config.yaml
n_layer: 15
d_model: 192
n_head: 3
n_kv_head: 3
head_dim: 64
d_mlp: 512
vocab_size: 8192
activation: "swiglu"
norm: "rmsnorm"
norm_place: "pre"
norm_eps: 1e-05
positions: "rope"
rope_base: 500000.0
rope_fraction: 1.0
qk_norm: true
attn_scale: 0.125
bias: "none"
tie_embeddings: false
parallel_block: false
init: "normal"
init_std_qkv: 0.039
init_std_o: 0.0
init_std_up: 0.039
init_std_down: 0.0
optimizer: "adamw"
lr: 0.00396
lr_mult_qkv: 0.4
beta1: 0.9
beta2: 0.99
lr_head: 0.0185
grad_clip: 1.0
warmup_steps: 304
schedule: "wsd"
decay_fraction: 0.685
decay_shape: "linear"
final_lr_fraction: 0.0
batch_tokens: 131072
seq_len: 1024
doc_mask: true
train_tokens: 618400000
steps: 4719
dataset: "wikipedia_en"
MLP neurons of a small language model. Each row is named by its layer, matrix (gate and up: input weights; down: output weights) and neuron, and shows model dimensions 16-143. Each number is 500 + 25 x the weight over its row's rms, rounded and kept within 0 to 999. Numbers have three digits each. A neuron's up and down rows have the sign that makes its largest values positive.
After each neuron's rows, "fires before" lists the tokens most often just after its 100 highest values on Wikipedia text that the model never trained on.

L9.gate304:527504488460472510457477501490436501503453446479479490499494491478494518492460451453510494504557500492484479510477549494511459493455500469505540484504529511535486478560568478499499500476508480507505502473459482550545480502501507517474462480484496480531489479451481521525486494511511512500423518543526483483485480475467493498460473482488508506497506481489519554499452482497537505498468
L9.up304:499532503471510524494532499469485474529486555461524489511532505534494475495471474475499495461518540475488478501517457481534509494520502474513524483512535523550480469501500555496531475482442490485516468485446509499541468519563490485461529482514528502471506496526481481533477470508523478457518486489480499451505519511514498492481524521484453457519481498502513490505503529502528474520479
L9.down304:456499533513494493477489492485487473450495519468540482511493470489476492485516483467514533510525536501503521487508482518550495475531465537518517498483521489492494473542492507488493506510543519527526531461519512502467522474532471503538486477489521520479518483532483494534493480507492479511493468511438535539527506493524483519515469504506500490527517533524414504523507490491499489508518
fires before: " |"

L10.gate420:480467488458492492494540480525507502450537464493541511524512533466444521493513484500509507435480541498510467481489524491463478513471505499515527500499509473515527527487451504510470539483489492526496564497460517496544494502485537518474466480480530503505532514463487463486469490520482508544482505475503491493462451519474496457512498521469515469478519496526496481529457539516509527505490
L10.up420:522471484456493554520515509525484455525479519528481507501498527494483527501503512467534499473517469459488525504495485564494488495465482483507469488485505527504523500492515517513485484503467530467491479512536500446495482495484460514554532439525488551489493458497515477518526487506524498476480511525480478515457524472500496516564549483531503545451485528484480495508493543478440487488481
L10.down420:497466463493483488500541468474524546474508531489553521540501518485465546468496524509473513487500526497482501493498527483487496521515489519460536494498524481484513462478464535536531492491551493521508483491491529493482499499525547454486514495485512489484498519544528515549489486535531543542445518529485545496477486497482494464509481519527492479505491477473523483510498486504565492494520
fires before: "\n", "---|---|---|---|", "ing"

L6.gate151:506479494495512514483490473480507488487516484494480488518515507421487501517523477545518483514505502526464532509505544496501512504480459539516512501508529523539502491491477464503519526486475529527548493512472522514570529507503477455498492494518501508513512476493528509480473489410536526512507500501501521497548524467510488475514478457499491502526513483532524544507501471533498470468510
L6.up151:451527507465532509483493515487490520508481536517512539492473496532529527510508528488495521459492441480525481507479543527477486518483505515468477503495465506516508578560526479508519494524491493538514515489530491524483479447484472537563542505505495514516510468477466496491475531484487502506503503494525514492542471500502455502563508519498472493522520513487504500536500452478465524553487
L6.down151:489481491514484525509490515479500508494480491481455455499534471477490465470485531491464507513491478448491509469519513437549516513537491505534486512498495496527474509441525458494483490453508514507480483512506466469519509479495489474462481520540472517522550531481479478518498476504544544493528501502445502507491472485484516505508511517531525546494522477531481530498458512466518529516487
fires before: "2", "1", " century", "year"

L11.gate77:517447448540510517495513505487522476488507466515528505485427466493522502485490513469492550521508496531494496471559551473474528490512515521500520512527463531541455517499503459493517514461470457487461484512503468491538474501482499465481521461489490512503528476506531483553512541544465479506475496498473524475496512485475472542514494509500513465457483506507490488522466476470462514487474
L11.up77:503494511503551522484458513509478508466514490525506523482522532539484535459517505480507498564456517536501482454457526464469488502542514533526521535492496435480522510487539534501440535499524521471471491508468518476500487476520531513500511514505528491497511448511498481532467495535514436463500522520507524528512484498484489531453542502468490441516508481479486499503495486447525507509482
L11.down77:497443497507433526503488490475487478489471536521517485519501515487475504537464481526472531490522509514468463472477477503509471532501527499492495564516461500490467486522526516518502487508514499500483526502462510550480524519496477516523557478482526457477527502531513495535488488485471470515524499486507504526507502495497510491545510551516450531505534510511490476532443506512479466532476
fires before: "8", "7", "9", "6", "1", "ia"

L6.gate329:533476502539525497481538518552493515492518494496528532472480455507501474489500549492488420504517474525452453487469464511491537475490474485491525512479529507492467513500512497510472526471508490466516503471488494509522467497481504503528550509498439520516483507499512498560481467503473505530502495498497499455485475491521531522476458484530509465526545489475544540536497522472520517527453
L6.up329:475504506476507500537492486515488488471500506484536464503471485525479565518520495523485500529469513461509497529475512430479520518515506508479518478466488489514480442500447479548501518462511518516508499500516466560507501554489536520465494549499513487479486539486495504490457517515473489482518508496528523517526521494517472474471491478502487501487462485473432525526511488492543501523496
L6.down329:468480471510504461532496467492529462538546538502488500514482518480513531492491497545482494529495524518480538535513439475486508464454539486513472506535549461469467502555508471546483442480472481526493522509513527515498443481533484524459501485503468514489508517503479479468506533485489510501544500512526537471539477522449487500538512497480490523456481506549482510488522493505472465532496
fires before: "9", " the", "8", " he"

L10.gate65:496469497487478497524479497531523502489491497506536504506514495492459494537523517503534490526499459486501499528498506509484482565494501501522479514489524498477468501500490484470527524497523510517490507525455510497562483532515473537484445479491544459509497499498495534506431442508554554444479540537506505527522520459503522496480467500487507542514514520502471498490459502515481496502529
L10.up65:499510494468497561504494533500510505530511537504461540497502476537513534539439518492537533480523482483471493470482492494497525496492520489510423496487465472475471501490491507527511512539477483456467486502465431484493521502485507479517527505457489483514496537514497498494526485517533490534508522513529496514468495476514471506545491514503517532509538509472508499528507505495553505573500
L10.down65:480506455494448505477451522476537464536500501464472513505502491536494532496489473520523496490539533508527463492477501493520476502512484472467485496523505463509485483483513514492490513522479493486482489457512521543480481489477460522504527537522500491486486496556487474524489532483505472538517543491497498525516521494540461475507530452539496476478519470498516489491467502538523486515488
fires before: "–", "9", "8", "2", "1", "0"

L8.gate149:536475513492459528495489543540493526520480507476519484546532504479462463458537496479514478522500483542469505511481505512549450473473479487511539500524478494476484478502512487463500505499498495501526501498557531501506464501460479523478560496489460509466514471472494464516452520500467499471490484499501514451477523484458493531501473504507536502525553499509494484537480500500545503482470
L8.up149:511546479464499546532538437527497515530499492496520472495513517502493515499518511480493470472503479462531519519487487519547541501520494493491490550516504527498489530506495539498449519482466498489510492529460524475526474471499505522537495462506490530431526494549467449458458494475498534483476487523492495517500511512497528517517465492482512507482463506522547504506528473498497512481476
L8.down149:492553453535482496442490511475507474471482488514478507464519514535499523503534523512470479481520524497518528528510498455495528496504529474495487486474504467450510457505496528486520459522516455520504516500504441523473528519498529505465531477469495510513534465516478497473472466486492470505499486461515520548486451514486523530504532504520510476499515476461490469518481481518491517550538
fires before: "\n", " |", "=="

L9.gate505:515479532528467539528477504516523508510519481459508507481511458494539484520458461548493518521478499509469533546474495470542468476476477517473516501510509503528494517505535479480516510481427531516522517534517511514471503491492519531492535481514500506504484505509543505515476488496520490492498529521480528519491508507511516483552507469485447515467530522469497553525524487450509461481440
L9.up505:495507484503493527508496477526544499535484478496472521523450529526516509530444489535471525486514505459501493505493494490454500536495509542433510491466534481475514498492520523523466489495514528522455522517511529474490486502490502500486510467513536535479446453484500478512482490525537492511487515505487511504489468535488509532468512546516485434483511503511471504458451527476528476496497
L9.down505:481511469518466535521445528484519484539456509488459479476465497479533513478442533520491510508512486503510515502520488502495559484485492472486486529510475509506542508498502498512457479499428517532498520487518522517508510488506505496487525519480506511476538518492495484520484525505468487505523489506505537490499483458454515486544509534481576437476504471549500504473542511512543487526494
fires before: "8", "au", "9", " |"

L10.gate402:521515493502506522454422523520500522459464488516470526482491494488546500526490487470517442499544507449513485503469510516516479507468510504487473506475526520516495493520535467485501533464505504503459526520540509511507468503432484538511535549466525450515537485496433491494528536486546461492498468548520498449483486499468513555527503536524501506519488486500479489495465488491526474522479
L10.up402:470503499492531506516502502518534497519495526555505496522513519494551511478523495508524507525481463526511514493496535509504541541517478543479469508532459472472476483492500503534500491481488483516468487511496480485502519499513480506517498475500519500488494460517516473515513511513504477434507476475530486479542442500498500519517520495515523524495519513449486512490522470539495511473553
L10.down402:463564475506487472514496498502525527476435478539477506529503506499549535521522456503494538551496525468516518455515476527484462475489490519514493476486492545505474495495499476502538450487529505543506507485491491448547503498529517579495518518467479466488512492486525439472455486515486478514561501514526497470483482481495483538512490519523485520519542466512549502485491492525472535477492
fires before: "\n", " was", " an", " on", " a"

L9.gate33:547502455495503486495495490514476488509406506512476480500472522471537493493456517468482490487540502533476476466502534489492505468544511514468542494505482488527474511489522481503534511517470535468530493485503521484523482494499503497482492484448498516549515502495470531486505512463478529467486507494497486490486542500509468472468499491507491479507486527456533563525498442470497530501501
L9.up33:456490466538493496478499476519468512514489504511514518520556503478455499463535500459501483565458501460507497464511526502522517521516474486504527509532505541483474512526526495478518478485516526494529512502519529499523465522495513513478496482566496481511495505499515513500483525542493506559521507514498521461551495464471473530466507547524540503508527525498497507515520482485493519495551
L9.down33:498472465507488555461498502507503490461494473511521515519464487468520500483500486521514467485501521521511527494509484515496476498550522512492535526488465536511544564495519486493556547480528503470530522510552500491525476508521546473529497533517516459527481525460536518521501489508491486485492486484545515488477517492507533528477496491500465498474480516439495511524468452485490493476543
fires before: "0", "9", "4", "7", "6", ")"

L8.gate489:525514495452478487522454539465488533473471486519541544553448494503492551503490505473543512509508494509518504504493470525519437482481511508503503492509557519523456513519524475471478522490536524494477518484522542515494487505458479479507477513501506489496535505478448491533511513500488520477467505541504509495529514467429484504499523461492541466473471531454501505504517472494504483492473
L8.up489:577513517466461483490487504465472533502488461475571534534520485523503477515469488494461490463558541535485499468488498483524478498467516527522526495534517482528512539515498536470497517479488513520524489502487510494497452435524511481531514439505507482488564544467474484511503508500485498498481479511526494475528507503444523543493504481498477526519495480490545470491479531497482508489507
L8.down489:521544532423518476495481470465495505486478537495530510485484503489514468519526488493490485480545489492517495478485505479477515534507520522546485486519459488525526467493484554485521515509453481498529471530543501465470416470504504498555494473480563502503549500513501476529499479505523477461516491510512489482512503506504490515477522510480481495526511532510515538523463517497524551513506
fires before: "\n", " a", " an", " the"

L10.gate32:519515497496498497516517529454461544495456491496483498553490479484521534450514519481536503495508481478494493457443494457492454470513484495497498495560494504537465492492534516529489460510520494490472518491498529502542534511489463523512500467527489524518500507497485520477481528524514556487463480531519471505469484518437543520525511490478512497506551502517481484505509511510510540503464
L10.up32:492489511483504534485478464463519498472454477487477509526491487500522462508532472488507537484495523507458525502542466486484508530470526474498488492474508508519476513478476505486486481509506537517524525446523481475495487527497527508555492476437481508532485498465499487514537495544492480491527512519516472539507522500515516534471510550518512493529466501514496489480502468488483510497519
L10.down32:499492480512500479496478461514467477519450482492466471515500540515483447467535469477487526530538503509460486477529473487472537504493498515458463491488463485513531478493450518487512522495503520466526527480495480485523503492528457509524523503469453555482524507458509468526466467485477473502484527494490473551497517487483490470487510519467489520526473523441495480475512493473524520509518
fires before: " |", "1", "2"

L11.gate502:495478508468481465511489463480473463524487483474477552511494477473494522441484503516516474514533482469477470522447491530490495503511506536541483485545521504498496506513529460514539481484528521476426515509503508546546505447537460542496508471499487513495521457485510475506478469473491496516492471517513491493534467507485475505512465536484525507504545471487497513491505493478542508512436
L11.up502:515498517504486495548433477468474504486506514497468531494485504487542483541497522512471472514503464494504465506508504514470466478499509482492478466537507473529538467471492505515485495488551477526518507484514486496484470479484529523523486516543489543551563528499477493521545522499482487509480501482513505499513504512550508555543521547504482511546514499499498532494492478526495485459526
L11.down502:483546527510515487476512517470487475482515517495474461473500518472485504509493539539469457502483458532460540512499524487471505500531519473500521504517584546496494521494471495503453502512490516504513517496479459475493484498508528500511522479468474501474485493527528542529439466509519493535489536528507536491537537458486480523463491507499521509522487529488528494507513457519485557518508
fires before: "1", " \"", "2"

L9.gate307:487518476455491502514488526490506522509505470524526533538478538458453527480520500474538486485519468508488491511500494495512443514498497499473535483490459483506486469526498523462496546469474476498510495477518440525532507553472514479549473470482519511520499459468523489497506527427480495482517482569502479499501504530477535494485476515501554507502500533508503537482507479520486491476466
L9.up307:452537492457503493539501497533507519501462506524516480515511495488523552506518503443485499487528495476463533528522486493513471512444537543481455480512486481505491484505522515438480525473483478486476507511497511444503501514499516510528558499516480530488554489493480487508493503493461522471464505514502494532481491471442475483464538488523475486526504535508528476480465464487492443510551
L9.down307:491515517477538483511492480493514499482473509489505469530518521470466502490500488500535510496504499523497491469571449488534509465503507496515488464457457504485530499493485533473495463439499496519483508499505518530518529489504504488506475475502521534470551489520500504517507541545508512482493496539530483453494509479474479481500447511467416518500485498476526490461448549474536455519493
fires before: "\n"

L11.gate384:562501479516477500518429483478501506510459510520515477512504515456510515532482493462505479490531502452463450487521484505492518520501544482480509501516501533478501481483473464515512492456508510493517489513521495495502528478513531512524511512500483493514517505563484552467471414509506516454491482482506496522481471488476503481469504460496493485481538487479503503517494463455524503498535
L11.up384:490425490508532457527457508484528485540492546504456486489502511476478529532498502517536492532524519487489493465464515476488493512475481478491492526486507507534484477511487467493513543507529505507517450525516523499521537465512490495503528500478522459515502526499512491513485464513510523514489490505429536469533486516515470501531509526507549521514443509543500519510533497474490554535542
L11.down384:489534486514523436498493482454522490514520469520515445484506504494513501512521497492450506529533508540540543467523472516543523461473549468506510491514461520479517547545444513515547491472509532469475507475511486507491517525511521540511491514528491470540496489491520528491536506527535496489501487532516464503522504465485482514499508523479535455496507511491517528515476465528484514514523
fires before: "3", "6", " –", "9", "8", "2"